From a checkpoint of a small transformer trained on Wikipedia.
Architecture: rotary positions, untied embeddings.
MLP neurons of a small language model. Each row is named by its layer, matrix (gate and up: input weights) and neuron, and shows model dimensions 64-159. Each number is 128 + 32 x the weight over its row's rms, rounded and kept within 0 to 255. Numbers have three digits each. A neuron's up and down rows have the sign that makes its largest values positive.
After each neuron's rows is what it responds to, as a language model described it from the Wikipedia text at the highest values.

L13.gate127:168162082131174165112195139039126128174160116128098192100155162173153099128096176152140133164130128132153101116148079030119108173135068150128122108168122103183159140125119099139162190166078153134135145116128147130103198115100080134063117123077131170101121113159121165118102113116162183111
L13.up127:168127122125154130097199100115106159186132222108130152115145098164115159099152087070112187155148192142155150088140169220101192128118117133083144117152134104171166121089049113127090095130105186156120141141172139182099158129101098146087106143132062090117128185148064095129122140098119114134
Responds to: Middle pieces of German or Nordic words and names (Fors-cher, Frob-en, Gö-taverken), plus auxiliaries just after section headings (was, been, there).

L2.gate1580:136126071130102113083066039122087115131103080125121098116097171111146144176145122072144090093187099126142150110124151075166081124150129109147101116090179124116178161146152100148154121093076112137109136133158143192092066128127098111151070095133073182133107169149128133115134157122153131139
L2.up1580:070159120132103140077174132107093115116193112085127147151123150187122131064138130139150115114173029136154097114127050186049098171158087116095152094095118132121134122156138121163122084134099166104111158211098140103093124179174094090185112074127102099173166142122113115135153150144172175145
Responds to: Interior subword pieces of uncommon proper names in lists and tables, such as Dun-fer-mline, Rid-get-own, Domin-ik; also the colon after "Original language".

L13.gate848:088130130094121136113144115118033090117175123131149171123079145150145087108115090106126125093169093163134110155101066162114109092142196118146179137073105116069120091151102157159117148131122076129158045155110143119109119136157120109065192088129175163116109193102147125061153128124085139164
L13.up848:085111144102107178186134160147100133141140184126118117128139167147081055120099120132099139121110072075161116168123112113123153136128139144135130087140134128129167109121115108097144094145135155113105178165173156154182142158122153167082055108119113149078072092157115115091123098255032125100
Responds to: Tokens mid-way through multiword proper names of parks, institutions, festivals and agencies (Nairobi National, Bell City High, Shanghai International Film), plus table pipes right after a name.

L2.gate651:144114116088056141149117059104156161159103125108137082110125119179137185101168156175106167087115153105128060141127100134128149038175097114182073121123177098082121153077095164200126146108083121179073127139127007105151111117039150143037160128120094137134147113109130094138119183149098117112
L2.up651:100153141107127136104118142095094178182209155127101098168165086157090114137231144128084072132138066135093143136144090136138108158178117133158058110192180133157074134132174078169111148092110133126134131093122112139153210119142095166144126111122111126167123094106134091139188160148103132141
Responds to: Prepositions introducing where or when in narrative and biographical text, such as born in, south of, arriving on, just before.

L2.gate1525:190143091120122121079184100110108142174107191087090129134145158141123162095126136108114128179127144130168133143160133081194140163161133141141127133154089078149100185128125103129124126179146123108100124160105140146117114149118108142109071096128145137096142159120136173134196142103074205048
L2.up1525:175105114089176117051115100119082119124093106120104121120161128100100083139125152133137146160114092128138098134125110109117072118065086116110049109145112150142141115137144115157137084166156136078093175114084085146142090132097141173125116185062133143135103154093126129183048100097147148095
Responds to: Closing parentheses, pipe cell separators and colons ending a cell or list label in Wikipedia tables and infoboxes, e.g. Australia (ARIA), (2023), 2017: club.

L8.gate995:095092066120086153163135095084075172175120165154108091167140146135085111127183081094126081149122077152129144109164143145146137133049162135144085141119091106111143145125126106107162145105135112148080140137160176094144149134081196118087092118164129169153162153130117147133091127105141059132
L8.up995:079138099125126155150143155134114108145157136124175104107154100207132134064112113081156133087140114163188139160148119156138137125148150150093110172093187075144120150168120135113104086139118114138137113138094146103122140215125125120124151124153123138067148129185147145102133136113151151181
Responds to: First pieces of split words and short abbreviations, often after commas or parentheses, e.g. imp(ala), cf., lit., e.g., ren.; weaker on clause-starting words like this, they.

L13.gate355:104135119136139145136056105140161110152112157120137119111139171133150115176145132145161198119149081158132126137143111128136107069183144158131131128136174116103129077098085150092178125121148088118065086137157114114158178067125163157100140105135169076145174163169158191152120138113111115147
L13.up355:125153100102140144136028140107135175114167151133115151090153115069199177143142082076163153161161147145152085171140175087104147124118163114096101139132124111108133074047129152128094058153135127090091078106114134079133150092098101125155173103119139124098250138124084093122126078075074151136
Responds to: Final word, number or abbreviation piece just before a closing parenthesis, quote mark or table cell bar, e.g. Legends"), (ICARDA), (1997 film), 2141 |.

L8.gate1452:114071193081074126117080121129150147132133114085189100188115098172120118110147191150112153182118097148139104148078130086124131170056174079161159111154067144127118090123106089156142107156068106121117116083132167111125091103105093142109127162128135118099108121177084122119072136134104233134
L8.up1452:181123112164176189112140132105165133176122088074106109126080121127111118103209124157095148120110180176128140194071136149126121150155054144155137094132121116132138105067164123092126099150098162133085097104145137142077167124163132114134081121165124100136152136146166134083154148147105110172
Responds to: Adjectives or nouns naming a class of people or things, often after "the" or before a plural noun: the poor, the unemployed, young Angolans, fine thoroughbreds.

L2.gate1604:121130124142116092085130194074066127149086154076201123140124134127152124132102107122136139097124123172110116182095180082129120128079123129072170096157091088088094183159117124167118183162191116180119089115122100198140109158211091143140089087179195176161186214143079080141091111147088149136
L2.up1604:144157142100096089088108107169079156138084126206099156154127137123058165142166133137114115140145166150114106150102160108141140121111104121178170034084131160158185125130182136123134163097145157098169163154192122106109138085130099119130068100150153087135113124119116077149080150076141134120
Responds to: Mostly mid-word pieces such as g in Igreja, Villegas, Kalgoorlie, and imp in Impact, plus spaces before numbers like December 1944.

L13.gate195:132218113171200199077089085132068112170127171097144150142168108113111105132127152142188127138090081150147178168136123121122137132175109167120141112098094074103173075137096148127084095076109132106180094107156143104159061165173160175164094125113160136156142132166115132138115153141144044134
L13.up195:076177109088161085176120103078097155124105148131139168122105135167087114141109126079128092155145141101091158115147133172123100073137050179113121120153102139121130117108102091159146116132140122098135126099154173155180081139127120173115142117120155126117159139128123130144164153189100133120
Responds to: Word-piece fragments inside proper names and foreign words, often a lone g (Cos-g-rove, Thanks-g-iving, Fot-og-rafia), plus scattered table cells and words like was.

L8.gate342:144095125150102106146121130142072168139123142144088215122108141139123097165134061088110134154151136146128113162113132130162165097067096121143103129193146153122146076118135111148134135073073153143150107110095114147129057131097170108075103171151120130143107111079204072158103098136137113091
L8.up342:122160125140160109175155149085172144137140171107084092176117145163175091078104134113093097134114073115133106169138144143137203140108144128115094090131146152125104102156130136142162071131116055149141113149135103141168097136170106156134159115113101140108122124126178117129111106160115187144
Responds to: First sub-word piece of a split word, especially "Th"/"th" after a quote or punctuation (Think, three, Thanks); also digit chunks like 376,000.

L13.gate21:141148127161177189109095131191128089147182153153135147113121109123074154096128092060140130095059136105146142145109133116208089087067209144202167109122114081098174101154151146108124117133109097113099181132152122130111114082102115086137140143135126043130139165134129048110163115170154132135
L13.up21:114152102102103163119096089109136112112192155163111142144084103181137154105087124107143157098134136138146180147150112143186191166113142113190083119129179152060135127142147171142151115168135117143193103131121085197072123096087133079121087161132163160142101149126167124135105160162164109105
Responds to: Prepositions such as at, in, of, from, just before a venue, publication, team or place name in biographies and reviews, e.g. at Intility Arena, of The Spectator.

L2.gate140:139159114165122129162107117124129141071110127102094121128145123081129092128152097113075128119131162067186111164187101139169103076177152163121158150148144124157073166110147120151119163128143089143134122107208136099152073083157105099083151112160139055139190148087126177102103115161167142099
L2.up140:158143142126091101107075139128107123104073112104116125126099099115173112157183139138115158163134098162154127108148116159153118127122079113120100176156169186114109151058175164115192104143159039132164145064158128146095134020124090131129152109126134095120067178133155126172143070106160129132
Responds to: Prepositions of or for after job titles (secretary of, dean for), "play/sailed for" a team, and National/International inside organization or league names.

L2.gate1497:128150128136152136123086144115167128096136164097132115143149175118078053156131145185113113137082134208143154091137103118112138130198121117108112125117106056151119075074173194174132098103170123064150133118148103141175168116129034099169116133132158099163169125084104112069109146145133159126
L2.up1497:162095139134104098120121076172150111089096100063061120109145105196150133153102125074134175141133175191142164142158113129150137150165117162158134133120162126131164131103169175202152141114151157083185080116157128134065140126063055129105128151153101129097130132037121128105111106070203158071
Responds to: Early word pieces of foreign or unusual names and non-English words, often right after a capital initial, as in D-utt-weiler, V-u-čić, and the Et of Et si.

L13.gate37:129151176143102148101081179132134152156128070164116107173159088096024126131089189179172092131089158097137127084103162123098139115124140140084141123080140124140152170128095155137098167064157075133098163083150135166154172147177145098138124153117155102174125137136118092106164147061110075171
L13.up37:157195142132138168184081157142081108133114129144127151054153162069124137146102136114120101205094098138147080120122179175082113152121118085102122143164127122084130135120117134111143170126149124132155159107158113161145116069095141174156140182128134123166140126185117067108108106140138052108
Responds to: Articles, prepositions and word pieces inside non-English names and quoted foreign text, such as dem, Die, del, Los, für, di.

L13.gate1251:112105108099077170107146101103102126141179114146168115114164164176187148110110165122183128125115117053101145123118129133146156088108102114149124156158117126128132158102149129121104082089117087078143114138098074176081106151122054125132152169130078161129113127134144154104135128041109098182
L13.up1251:143125132148105147158073131148137132119214164117144105116096093146142062124131136098139104088167111137073110148110100123160106097115124111139147113125106125161112119129174146091110155084181115097166129083121149187112108138129103083148115133114125196136126067116129091114032112121164175139
Responds to: Closing parentheses, commas, quotes and abbreviation periods that end an inserted aside or name mid-sentence, as in (1929), Kitching, C. J. or U.S. Gulf.

L13.gate657:121127156158150100113148139101194122156106081117096139145094149125114169109098092130113139122137084108198122090163110133174161130102108111118147106082077126081131131106108129165067160151124185177165151119138155113168118117152107090091088085182158149114126118131092116089129108108154084112
L13.up657:142106073129132065176087141145120081138111168112126058170079158095144113117184135127109143109126201146145128071133158166171129163090095141160097105146208127138157101123084157125140168125113177078159097129116130149037160161122136140156100136156174112164080123087179089113141178163098064110
Responds to: Words just before a plural noun naming a group of people or items, such as numbers, other, several, of, and adjectives, e.g. American journalists, enlisted men.

L2.gate1483:126104188088149076137085181186089126136085160154121120148129196158111166155137092150048127164110131128135111134182106122168100198127137060116130087098090145142147146137139142110128168122147153124098129130112163065126141161164081128157143184175145084159140123125094102088086108086180134094
L2.up1483:121151123215100183121134121114117087133108131134110111136118120121100142094132123146125100078103114145118125103136140132149126111143177139108255088131096131199121152073169158073188147110158148100149145138154133144132097120125138170083124137101143109113100117098140159101096171115137130150
Responds to: Opening or early word pieces of longer words split into several tokens, often after a quote, hyphen or prefix, e.g. asp(ectual), un-eth(ical), Ever-gl(ades).

L8.gate446:177148148113111119129127127158062069145212143149135123145084164150128167206128155105203124116110164116092172129150135158109182159116157138126175159115062114182107075142132149135072130080110090166067126142117151100111105134184127128096117086132168091117159046102131134124130131071138071102
L8.up446:109130088072104140115108059108091130163097079069100133153061122080095107096152144136137147149100130145121114104099123102129145192145138110126146117139115134124092179143132182100086094123155067120118136143182094128138107163099176114122128115115091166183069156154085138103090122178132109153
Responds to: Prepositions such as on, in, at, under, near that begin a location or date phrase after an event, e.g. died… in São Paulo, at the Bank Saloon on Main Street.

L8.gate14:146120145112169111139153113115157110021141162193115142121135120101143140196133148106098128174154144145095180084132131099125076149121154155109140124170157189167081072102123137126161100156174083139118179127098139183149108128150101153111131155097110110146181133128071127123172118127112113127
L8.up14:211140139138167119110134156129154140105151127120120136176156188168147145108178099123113200075160094082092164112140112124131141119102161185140089125103066086128093112143167093135096104061092145072071139140113097128118112151110191104145132143104124134113142154152153168166144113168119146142
Responds to: Pipe separators between cells in Wikipedia markdown tables, mostly right after a number (vote counts, match stats, population figures), e.g. "2,528 |", "0 |"; rarely name word-pieces.

L2.gate1333:145115122177156166129100169117180118094073098102160135101128122163099154163136150179112122118092131134120147149126084132187136140116084117142140057067100135126113115144094104117208196110119124127117116117130126119109163137211118169146120142176136132176159101151123111167037114112087123072
L2.up1333:089092099149112120093151116106162170107138070168124084157126125142140127115094119150138139106075153084154159097190143091148076170106100076117140039150114096159102133134133065152141187066158104152152163116068190088103109127153111163104207141106098158161104105105117095162100116170115143179
Responds to: Tokens that complete a strongly expected phrase or word, such as living alone/together, grew up, stand-up, legal age, and endings like anom-ia or function-ality.

L8.gate227:151131137128101143109148191090168133089146183145122145202083154175121104108096177201068109121139142185105131126114126150152127158094107161108117158115156141148139136107098114180143140090098145123083067099135156102117122090094169156165098130176105155123142109109111088136101130140141118084
L8.up227:117160129151107140113105127131100120163132136110132146202140159155091073046123115200130101127085203165149108132120223082197158116164111123104123132158148125206075077061062155162116117113126100113151099096100074086142097197043158132085093100062094133134190126114129120071136181114124143127
Responds to: Short second or first pieces of words split at their start, often at line or sentence openings, such as Im(mediately), H-om(age), E-th(nic), Em(ory).